Weights of a small transformer language model.
Size: width 640, MLP 1728 SwiGLU, vocabulary 32768.
Training: a variant of Adam for these matrices, 955M tokens, 3644 steps.
MLP neurons of a small language model. Each row is named by its layer, matrix (gate and up: input weights; down: output weights) and neuron, and shows model dimensions 213-308. Each number is 200 + 40 x the weight over its row's rms, rounded and kept within 0 to 999. A neuron's up and down rows have the sign that makes its largest values positive.
A block is one neuron, or neurons of one layer that tend to fire together. After each block is what it responds to, as a language model described it from the Wikipedia text at the highest values.

L9.gate196,129,162,172,269,217,151,217,196,242,198,256,251,167,172,224,93,158,196,201,157,238,141,201,183,200,169,170,249,186,210,150,126,216,207,186,265,129,219,195,173,227,225,133,184,238,139,196,117,206,172,179,205,197,170,251,240,176,183,250,184,203,203,180,253,206,265,210,120,224,210,269,150,224,211,220,189,173,173,245,171,210,275,199,170,141,188,206,243,249,203,218,256,258,199,207,164
L9.up196,185,200,203,151,178,118,270,168,199,226,155,190,194,217,179,225,162,177,222,309,126,205,268,139,243,236,203,131,228,177,178,148,204,243,224,227,183,184,206,142,219,252,153,173,214,151,185,215,122,181,106,243,273,185,152,253,148,182,170,168,278,209,262,236,170,180,178,226,176,226,205,194,170,304,187,174,165,223,236,260,182,218,195,154,182,181,153,185,151,261,161,216,247,239,189,198
L9.down196,155,253,217,210,219,207,189,167,233,230,214,202,205,165,166,201,163,252,217,221,137,282,156,218,213,233,303,235,279,213,121,213,260,198,187,175,191,158,161,236,230,185,183,160,244,223,190,181,230,224,185,189,343,203,193,234,264,222,255,261,176,186,149,223,210,208,174,248,184,217,218,169,201,178,226,181,295,195,135,172,214,214,161,146,146,176,201,191,171,185,139,184,244,174,230,214
L9.gate284,213,175,160,130,131,217,253,185,197,218,231,210,124,274,217,153,260,204,172,216,159,187,182,297,212,294,255,212,122,154,159,223,240,151,271,143,152,225,190,254,244,201,213,148,209,247,220,235,164,238,226,269,181,266,185,204,197,206,181,246,284,201,193,204,126,160,155,172,210,242,208,197,145,215,224,174,163,230,218,177,180,176,275,172,230,196,183,164,227,217,199,154,244,203,183,197
L9.up284,216,195,192,208,128,101,128,292,202,194,252,230,258,157,202,200,205,179,130,173,159,205,256,186,189,236,158,181,195,162,231,218,169,177,233,236,184,214,127,185,169,231,128,225,167,228,203,221,181,227,109,208,239,173,216,178,141,211,209,155,261,204,186,261,212,178,131,206,122,224,209,172,221,211,181,227,164,200,316,152,215,214,224,177,167,158,214,217,272,240,193,245,196,196,231,231
L9.down284,186,253,166,197,185,255,248,212,159,189,235,172,175,135,256,209,164,186,181,214,244,227,89,263,191,255,235,209,154,193,181,173,210,169,142,194,183,228,251,198,136,191,185,258,185,215,232,252,260,274,189,135,346,241,173,248,200,136,186,136,273,234,221,182,217,147,240,173,207,163,166,176,167,197,207,243,135,147,250,208,165,185,166,208,253,166,244,138,217,209,167,209,205,164,226,167
L9.gate525,218,238,257,187,183,219,244,181,197,179,208,178,244,171,230,268,187,241,113,185,170,231,242,208,178,251,237,164,237,218,151,220,248,111,212,198,244,206,125,216,206,194,168,206,233,172,186,219,231,237,171,180,183,101,179,153,192,242,187,178,272,178,219,162,182,205,195,274,181,262,128,234,204,150,234,204,165,210,265,119,203,179,280,144,127,154,234,207,169,220,226,171,181,168,181,185
L9.up525,251,197,146,264,177,101,247,196,244,180,212,237,192,216,225,164,218,143,142,177,147,142,300,207,208,151,179,213,207,231,186,222,162,131,197,245,266,140,304,190,196,211,202,177,225,180,198,176,176,190,202,223,231,169,170,221,198,242,178,216,158,220,191,242,137,164,143,183,191,154,227,149,278,249,224,189,101,242,250,246,225,192,182,188,230,182,184,215,212,191,223,223,200,289,164,197
L9.down525,207,221,141,205,155,209,227,184,235,161,234,201,200,169,228,249,223,217,204,205,216,191,206,198,124,184,198,212,229,201,196,166,156,187,214,151,243,241,234,258,225,181,202,187,203,264,158,138,220,193,178,212,237,124,185,216,143,254,222,115,208,220,215,181,179,242,201,197,214,197,144,224,196,258,226,178,199,229,220,176,133,161,154,240,160,256,184,239,215,236,221,184,242,210,314,249
L9.gate873,185,211,175,165,111,141,123,205,155,218,244,174,214,118,252,185,189,245,238,275,209,187,159,202,158,213,143,252,173,237,139,218,124,281,241,222,198,186,233,235,165,271,202,144,181,248,122,197,173,235,209,217,189,193,167,211,228,181,211,216,211,223,214,159,181,209,252,150,136,205,213,192,212,252,295,191,195,215,188,182,195,168,350,141,130,128,193,191,215,167,222,198,185,81,198,222
L9.up873,276,163,173,236,138,181,230,159,175,180,185,204,233,221,209,176,208,205,229,221,172,206,255,215,179,260,218,198,211,230,219,232,203,231,191,320,207,252,175,167,156,255,229,281,249,205,233,241,205,210,223,221,215,128,265,174,226,180,193,204,319,244,292,283,210,150,205,201,149,179,255,222,176,243,215,124,285,196,245,168,245,222,280,132,256,142,188,192,238,208,188,217,132,230,243,190
L9.down873,192,149,161,282,248,259,235,166,236,228,209,182,219,213,175,194,207,251,213,209,163,167,195,209,187,212,173,196,269,153,125,227,175,246,270,198,163,210,264,184,249,172,198,184,204,263,205,210,226,149,199,214,280,168,227,169,140,155,90,243,205,247,247,232,208,245,199,212,168,197,269,194,255,291,225,102,166,268,138,165,204,167,217,204,230,203,215,180,276,251,241,196,210,162,165,265
Early fragments of long words, names and numbers that are split into several pieces, firing where more of the word must follow, e.g. Kous-em-aker, Spr-achschatz, 1-908, sub-marines.

L9.gate221,198,321,258,264,228,215,157,253,193,136,205,178,172,281,191,237,227,180,160,238,188,133,173,206,252,162,183,199,148,234,242,185,216,199,271,172,209,224,229,204,164,103,192,211,210,166,188,114,224,207,227,204,173,208,159,205,211,218,183,147,157,177,204,191,279,161,184,219,183,171,201,248,133,161,187,305,300,249,262,189,178,190,246,147,186,170,145,149,207,217,263,263,269,192,242,288
L9.up221,226,167,194,176,133,225,230,176,230,116,137,160,213,209,198,215,191,161,148,178,177,158,184,127,241,190,144,225,187,290,179,259,199,132,200,184,223,264,235,213,256,151,118,224,200,187,193,170,218,203,278,245,185,151,193,200,218,157,229,173,183,251,173,148,175,184,170,178,193,176,253,247,216,252,247,150,222,197,102,247,249,186,186,229,162,148,251,206,215,205,192,212,171,176,173,244
L9.down221,221,121,186,212,183,186,253,202,177,198,238,254,213,219,154,173,162,295,187,229,176,311,272,202,199,209,182,166,221,193,169,154,244,240,167,122,243,190,173,221,198,243,172,246,235,239,220,110,143,127,180,218,296,195,193,188,178,117,191,259,235,246,169,189,225,259,215,123,150,233,253,164,188,153,192,170,247,222,211,265,168,238,244,203,203,162,211,285,137,190,120,198,156,206,200,132
L9.gate285,228,306,274,173,210,166,223,188,212,249,223,253,289,196,264,155,281,187,272,247,237,182,234,252,159,231,209,212,230,164,217,163,264,241,234,223,220,285,177,209,226,222,203,160,203,141,197,159,315,221,195,259,185,137,206,151,186,201,234,238,247,196,286,133,207,141,230,153,204,241,203,237,172,240,210,202,164,259,211,177,153,226,162,192,152,225,168,136,255,218,204,196,181,158,201,223
L9.up285,187,249,191,236,270,188,215,202,201,182,153,184,221,214,139,214,184,184,246,165,265,212,205,192,201,178,193,163,209,172,236,224,227,197,224,207,203,180,229,190,206,198,170,171,240,229,206,242,231,190,220,122,194,173,239,183,174,207,250,190,148,214,231,227,202,181,180,184,193,239,281,164,191,267,228,207,268,187,206,196,254,280,123,224,179,138,141,195,243,196,220,185,160,221,126,209
L9.down285,196,249,246,230,215,243,155,209,179,260,194,184,176,190,168,161,226,191,158,168,157,217,216,236,183,169,148,184,187,257,245,233,260,197,147,208,231,184,286,186,219,117,173,204,196,249,179,222,210,178,161,187,247,230,255,174,259,224,202,183,210,273,154,218,178,275,214,240,158,195,218,231,210,217,151,213,185,225,206,181,140,197,206,157,203,221,275,178,154,206,114,204,216,224,197,212
L9.gate675,236,234,240,203,248,147,245,253,198,144,160,138,226,234,287,240,226,205,255,224,144,203,172,257,213,147,216,189,131,150,271,247,251,220,187,205,171,237,225,207,216,192,193,244,189,193,214,183,226,193,260,230,175,110,175,151,268,219,204,241,219,221,135,134,212,132,160,151,176,236,199,210,222,266,210,134,203,203,188,128,134,186,172,126,184,184,156,223,208,260,213,118,247,215,201,196
L9.up675,243,287,147,189,182,214,188,189,184,215,217,207,212,254,209,248,210,234,171,258,183,162,281,114,200,194,220,167,275,179,172,258,173,207,151,151,191,189,222,126,218,193,259,140,232,188,190,153,282,184,240,207,223,194,143,159,234,127,233,259,170,173,188,203,255,206,211,190,157,190,194,190,141,231,164,265,228,201,174,238,141,246,213,249,188,236,146,245,205,231,215,185,212,144,194,209
L9.down675,230,150,255,193,238,151,247,191,218,251,172,225,198,245,182,181,283,294,260,236,131,173,219,184,189,218,227,271,191,182,172,201,190,97,159,207,221,215,200,242,150,206,154,204,265,216,179,199,180,126,284,214,182,244,175,220,237,210,201,90,181,241,211,167,203,254,196,164,181,225,235,193,245,260,164,208,272,267,196,170,198,219,194,225,220,187,211,263,222,241,172,222,141,232,212,148
L9.gate790,211,202,221,211,153,246,267,115,217,287,227,180,164,180,153,238,191,230,261,197,191,250,239,189,227,183,120,210,286,134,160,253,183,163,230,233,271,206,191,163,210,135,197,144,268,175,179,175,246,195,197,111,176,207,207,208,142,213,181,218,186,193,240,236,159,174,210,183,165,166,167,221,225,200,240,210,180,248,165,209,215,183,229,193,163,156,163,247,220,220,267,152,209,215,213,191
L9.up790,202,205,162,222,190,215,194,226,180,211,242,251,222,157,145,257,211,172,207,279,209,269,225,207,196,150,129,242,223,171,189,261,198,243,199,232,189,210,184,287,167,114,201,277,231,205,184,212,216,163,216,172,243,229,228,181,131,161,113,144,192,184,210,179,160,189,130,181,224,132,206,236,205,248,166,213,196,204,232,151,249,172,189,149,183,210,189,247,182,209,169,244,188,224,172,204
L9.down790,197,165,200,195,242,285,225,169,168,245,123,177,185,193,156,174,227,188,202,182,260,170,173,94,158,263,193,205,145,223,241,147,184,212,235,241,261,200,182,168,171,220,158,198,222,224,133,207,240,247,209,231,203,239,185,179,172,249,256,138,149,182,149,133,259,189,210,152,141,166,182,199,166,125,135,142,212,210,162,179,198,197,178,288,214,190,206,196,172,230,176,221,199,236,223,232
Fires on copulas, intensifiers and verbs just before an evaluative complement (proved to be, absolutely, deemed it, much), and on word-initial H pieces (Hotel, Hummus, Hanging).

L7.gate1624,181,168,166,178,202,234,213,237,115,168,185,155,170,181,181,209,149,156,227,209,277,235,268,164,219,298,216,231,230,152,212,248,204,214,235,261,161,162,141,226,151,261,180,130,149,227,138,169,155,273,237,251,168,235,236,250,139,171,159,271,184,230,241,197,237,156,194,183,231,260,163,211,200,152,196,180,123,228,237,210,222,150,202,162,237,137,225,151,250,216,221,148,93,126,185,182
L7.up1624,207,190,221,190,230,181,167,214,206,201,210,261,269,185,222,200,198,161,210,147,194,215,232,206,270,222,230,125,218,218,221,243,163,256,237,174,170,201,165,196,146,204,129,147,192,205,238,253,225,152,213,169,220,142,187,152,135,194,195,163,200,257,150,102,203,215,178,161,191,220,203,256,205,162,209,227,211,233,188,233,221,181,277,163,188,218,163,222,150,267,155,181,257,303,234,176
L7.down1624,207,178,164,162,230,185,176,236,128,196,138,253,125,205,242,187,160,176,246,154,194,206,129,246,153,138,242,143,279,209,172,228,206,228,101,223,168,179,275,257,213,146,212,217,177,156,213,331,235,104,223,194,56,217,79,182,201,131,201,203,287,275,217,129,203,225,200,248,173,149,241,246,103,240,163,177,195,149,252,105,232,191,182,156,254,246,181,179,174,235,208,202,179,152,327,230
First subword pieces of multi-token proper nouns or words, often after "the", such as Belt(rami), St(etter), Coch(abamba), Dun(fermline).

L8.gate261,198,201,154,148,240,149,183,93,173,208,241,207,257,205,157,190,232,241,202,112,163,217,236,232,229,292,218,249,187,234,91,167,222,176,227,140,187,152,176,214,236,171,145,130,193,203,145,193,137,142,232,246,208,191,210,76,234,205,169,167,150,208,200,169,207,201,174,234,175,220,233,120,172,209,243,251,183,280,184,220,210,199,259,147,172,193,241,178,169,179,216,202,290,200,172,242
L8.up261,208,187,192,216,194,168,231,220,245,120,179,211,205,203,249,193,192,145,263,242,178,216,202,224,249,313,190,149,244,266,198,180,185,210,226,239,208,154,211,151,236,161,205,143,168,213,128,185,158,223,218,278,224,224,206,164,220,255,150,217,204,173,198,194,191,256,167,219,166,192,162,152,222,254,225,142,208,161,218,276,187,230,131,108,222,166,219,207,237,189,171,236,199,221,113,204
L8.down261,145,227,214,159,224,176,171,247,210,245,155,209,229,136,209,206,166,206,195,168,172,225,174,176,185,194,146,219,215,282,246,218,176,261,186,168,215,277,246,171,184,173,204,189,226,126,233,184,233,250,205,202,309,233,230,217,190,220,266,244,175,194,264,235,112,264,228,222,209,175,194,228,266,203,234,193,205,166,219,187,230,235,178,242,134,280,183,196,213,225,100,217,191,247,229,173
L8.gate507,155,192,184,195,221,222,241,233,179,202,210,167,240,256,223,130,269,274,220,186,195,168,285,204,242,221,193,320,179,209,225,233,176,184,188,164,217,268,232,241,177,170,214,206,234,198,201,233,204,207,233,194,135,303,227,103,159,143,179,219,232,192,205,216,208,167,251,183,195,212,168,147,249,274,283,202,214,179,245,218,210,190,151,150,220,205,155,161,274,245,236,242,233,140,180,273
L8.up507,224,228,245,165,204,190,216,182,194,193,171,118,234,193,269,227,186,199,211,179,215,193,196,234,122,136,212,231,244,175,242,205,212,226,181,211,120,171,146,127,214,198,265,143,225,231,174,187,172,220,215,212,212,227,209,220,221,131,189,228,272,186,189,194,266,216,224,157,252,233,164,214,191,224,239,201,217,225,275,185,203,174,177,195,209,119,197,97,179,177,184,190,156,212,217,192
L8.down507,197,248,283,202,210,294,261,165,284,281,134,165,180,236,264,146,160,162,192,180,186,189,161,207,225,126,227,194,158,162,284,151,232,233,221,150,179,165,169,247,206,187,204,239,191,245,229,123,179,165,213,169,235,161,235,197,264,219,110,237,181,306,123,173,196,210,243,201,228,205,139,186,241,175,212,206,222,159,222,214,151,171,224,199,221,180,230,130,139,167,227,198,58,228,179,225
L8.gate776,253,222,259,147,120,198,246,212,197,261,244,214,221,227,124,182,221,189,204,265,231,246,195,150,252,149,202,254,190,146,207,221,193,143,208,165,166,232,140,126,226,225,186,160,221,154,234,234,259,299,167,239,237,200,179,224,179,219,194,280,246,167,210,180,200,162,179,250,209,154,155,196,157,146,237,163,188,174,186,157,222,226,193,221,185,206,214,140,184,288,213,220,240,231,242,200
L8.up776,160,202,140,211,218,157,257,224,243,189,186,237,197,187,214,227,116,228,212,210,170,210,216,241,251,242,205,216,174,161,111,209,218,246,292,229,232,230,164,249,120,208,170,219,229,158,208,177,197,167,171,216,182,163,260,210,219,256,238,190,223,164,165,183,179,178,237,213,186,225,159,175,228,179,161,79,224,235,252,180,157,222,261,143,193,239,198,222,232,222,196,157,241,197,163,224
L8.down776,227,177,194,219,202,252,209,230,299,225,229,211,223,159,213,138,214,202,227,176,196,220,175,166,192,201,215,248,239,219,218,185,233,202,133,179,171,209,125,226,195,205,219,110,223,157,156,214,175,191,224,191,166,242,181,170,181,175,191,276,171,201,208,204,195,244,172,195,145,217,215,247,176,202,155,192,247,221,179,107,207,273,271,232,128,200,243,137,221,206,132,159,169,199,193,198
L8.gate1411,147,204,181,265,172,126,225,267,213,155,267,216,167,182,204,229,204,237,185,208,187,237,242,220,187,153,249,177,234,137,178,240,241,292,242,173,181,265,183,175,213,176,190,144,159,197,217,182,200,202,226,206,158,237,149,213,163,165,152,298,175,283,185,178,152,136,192,164,254,229,189,149,147,277,196,165,189,227,176,196,185,220,207,255,175,168,220,140,186,164,179,274,216,155,190,248
L8.up1411,216,172,204,145,165,158,230,218,150,238,199,231,255,192,219,177,168,158,181,280,161,176,257,250,207,220,169,194,276,80,241,179,127,178,236,225,150,142,212,134,154,193,209,222,236,216,194,265,169,245,175,215,225,188,219,207,167,195,177,243,227,200,204,120,261,149,215,200,94,166,142,201,207,235,220,126,152,186,153,187,244,232,269,177,169,182,242,282,214,277,200,270,216,193,206,224
L8.down1411,139,165,232,184,187,214,256,207,212,153,204,319,247,216,221,305,169,209,190,173,248,212,205,245,220,204,183,163,209,150,210,256,187,197,195,189,171,227,159,272,146,164,201,227,195,163,215,268,235,205,143,171,275,238,147,270,183,217,215,207,124,297,225,200,184,92,203,261,179,115,151,175,200,156,193,169,167,246,206,249,181,238,163,251,180,226,204,235,287,201,147,174,163,191,214,232
Word-piece or symbol tokens in the middle of names, citations and numbers, such as a middle initial (David A.), author-list & and decimal-coordinate °N.

L7.gate1063,200,280,227,209,143,162,178,114,164,212,143,261,201,270,221,234,217,166,155,205,262,170,207,232,185,210,182,189,159,212,168,267,162,243,251,240,208,216,224,221,235,114,215,263,250,271,191,130,283,190,245,276,191,113,235,217,219,230,232,184,187,221,224,146,286,161,199,291,167,144,237,163,163,210,229,134,177,223,143,213,155,162,216,189,164,181,108,231,208,225,189,172,149,214,203,180
L7.up1063,206,224,163,193,193,179,167,137,185,190,206,193,225,239,263,198,170,86,237,162,191,186,187,205,257,241,124,270,262,209,232,207,204,206,177,231,194,214,173,280,214,161,214,202,157,185,189,146,201,246,178,244,174,203,196,129,167,269,165,250,216,123,162,151,248,211,192,221,105,212,183,161,157,266,248,174,218,130,191,186,263,192,133,128,208,200,192,144,179,244,223,221,262,200,176,250
L7.down1063,217,206,213,232,153,209,258,209,224,251,158,146,171,230,126,145,190,153,174,178,150,210,216,234,164,238,213,119,188,190,211,192,176,203,263,164,225,196,208,247,211,104,226,213,250,175,173,123,210,116,247,163,313,120,172,232,221,143,179,311,214,164,163,221,127,266,225,131,222,157,249,195,147,194,304,191,209,239,161,173,177,219,193,169,217,187,122,240,154,251,149,271,162,176,184,106
Adverbs or auxiliaries right after is/was/were/are and before the predicate, such as is always, were also, were now, can be.

L8.gate65,207,149,195,202,160,193,237,243,118,222,184,208,203,250,192,109,199,279,155,234,234,226,252,209,151,153,161,218,129,200,215,218,193,219,242,165,158,202,190,227,107,225,179,253,170,208,178,243,108,227,224,166,169,193,233,228,209,207,160,170,206,225,196,200,184,206,234,200,263,178,190,305,167,227,219,266,273,205,257,173,199,178,184,169,177,183,94,213,193,201,188,134,203,214,239,151
L8.up65,280,190,171,218,214,161,189,149,172,195,182,214,135,230,201,197,167,173,205,174,177,138,219,116,205,167,156,225,250,222,181,178,218,210,167,201,181,169,172,219,111,266,184,202,237,191,188,109,213,259,255,256,178,262,209,160,322,168,157,248,170,167,215,232,221,179,213,176,125,198,262,186,213,254,312,205,211,189,112,203,160,209,150,215,187,141,201,268,170,208,255,158,253,219,182,156
L8.down65,210,295,157,131,216,170,209,182,255,253,184,201,197,195,260,200,283,216,239,199,249,194,213,233,228,190,96,249,162,201,148,196,266,176,247,253,236,217,246,160,217,140,266,250,173,180,194,187,197,312,183,118,281,119,131,183,185,207,161,209,205,199,195,286,159,216,234,206,184,161,174,210,169,187,209,216,170,151,208,261,255,209,228,183,174,205,124,213,260,167,139,166,228,177,261,247
L8.gate81,156,132,161,128,241,111,253,253,243,203,140,181,152,251,121,238,195,218,198,160,263,137,274,225,210,193,201,202,180,156,234,208,236,264,233,183,213,223,133,179,155,182,155,161,199,185,143,199,237,192,215,181,175,190,228,199,176,141,237,179,211,213,226,203,188,170,185,210,101,203,232,165,208,245,207,220,266,314,163,170,177,181,197,179,168,179,215,146,246,207,238,173,175,192,269,251
L8.up81,262,180,197,189,229,210,170,142,169,182,242,136,212,194,234,184,211,226,219,221,197,292,159,169,126,130,114,195,211,211,211,235,195,184,232,207,231,232,286,208,170,198,220,159,306,148,274,248,202,203,187,118,200,206,122,235,196,125,197,265,184,183,218,296,189,180,166,185,137,220,200,224,168,252,229,223,183,191,223,155,192,257,159,237,254,152,112,230,150,232,223,205,192,164,179,180
L8.down81,187,217,159,183,173,203,119,237,152,197,187,252,235,166,155,259,168,338,186,241,145,188,208,259,166,167,202,220,232,228,216,203,197,171,170,219,128,200,221,248,239,208,180,159,120,252,197,209,220,214,215,211,135,258,283,234,163,172,224,119,116,167,154,179,235,156,212,268,216,150,216,195,197,221,226,206,168,242,242,169,196,181,190,173,225,215,189,238,194,190,261,245,216,208,201,180
L8.gate156,148,140,265,211,212,259,229,211,143,139,179,239,219,239,182,216,143,247,226,201,222,206,197,168,217,245,159,186,84,219,229,190,260,191,180,244,209,172,248,185,246,184,233,173,311,214,160,155,186,225,211,188,131,183,174,256,193,176,200,220,219,213,164,163,204,169,170,237,148,257,208,305,276,163,276,173,215,192,164,132,207,195,184,194,194,221,183,226,208,237,266,207,190,272,226,187
L8.up156,243,126,230,185,187,151,167,222,193,179,194,174,228,200,148,160,204,179,195,151,134,233,254,211,156,153,161,286,195,210,208,211,202,162,238,273,138,223,184,174,183,105,209,212,152,211,266,259,228,220,249,172,212,231,211,210,137,151,265,192,211,241,169,148,225,163,224,246,173,264,161,192,250,128,259,234,186,239,227,240,245,192,156,209,269,211,201,240,168,151,204,166,153,222,166,122
L8.down156,128,166,166,250,236,246,218,222,266,231,172,207,223,180,168,312,219,186,186,210,215,75,227,190,224,209,146,256,236,296,202,198,194,248,218,207,215,130,202,212,261,182,254,135,161,265,228,211,205,132,226,152,217,107,222,203,227,188,136,240,221,173,218,259,171,244,241,213,227,179,190,219,194,207,188,177,161,193,215,256,265,221,242,184,268,192,191,246,215,216,203,183,195,220,178,188
L8.gate828,227,221,227,191,231,224,188,277,188,161,231,224,177,194,183,216,264,168,180,236,242,222,221,173,187,196,156,246,160,122,234,251,163,204,216,267,227,219,264,216,275,171,171,224,207,158,200,206,233,191,229,201,171,221,169,164,216,183,266,178,188,190,141,170,184,198,218,201,109,211,162,165,217,277,217,249,203,227,206,182,175,214,168,225,220,228,155,224,176,223,185,197,198,310,208,204
L8.up828,185,245,185,170,211,165,233,167,216,236,303,216,172,178,195,234,173,250,245,234,166,193,221,220,200,213,247,186,119,229,209,119,182,279,186,222,144,166,255,160,98,201,179,234,187,203,253,151,200,227,211,195,203,232,238,218,209,185,144,241,207,226,195,227,255,196,250,254,242,196,124,231,190,202,163,236,198,176,299,195,125,150,218,229,182,269,212,205,163,164,207,143,165,215,245,166
L8.down828,266,195,139,179,271,167,177,190,191,171,205,173,192,212,260,192,151,272,195,202,173,156,236,196,155,127,163,170,196,195,253,134,193,222,152,248,232,223,140,127,259,219,196,188,197,214,265,162,233,212,227,179,258,229,235,223,226,203,144,196,219,153,129,189,140,209,224,254,210,113,175,220,219,223,169,267,218,167,261,204,187,276,186,185,206,195,175,256,187,120,247,139,184,129,200,245
A capital H, sometimes M or B, opening a name or title after a line break, table pipe, comma or dash, as in Homecoming, Hitchcock, Hong Cha-ok.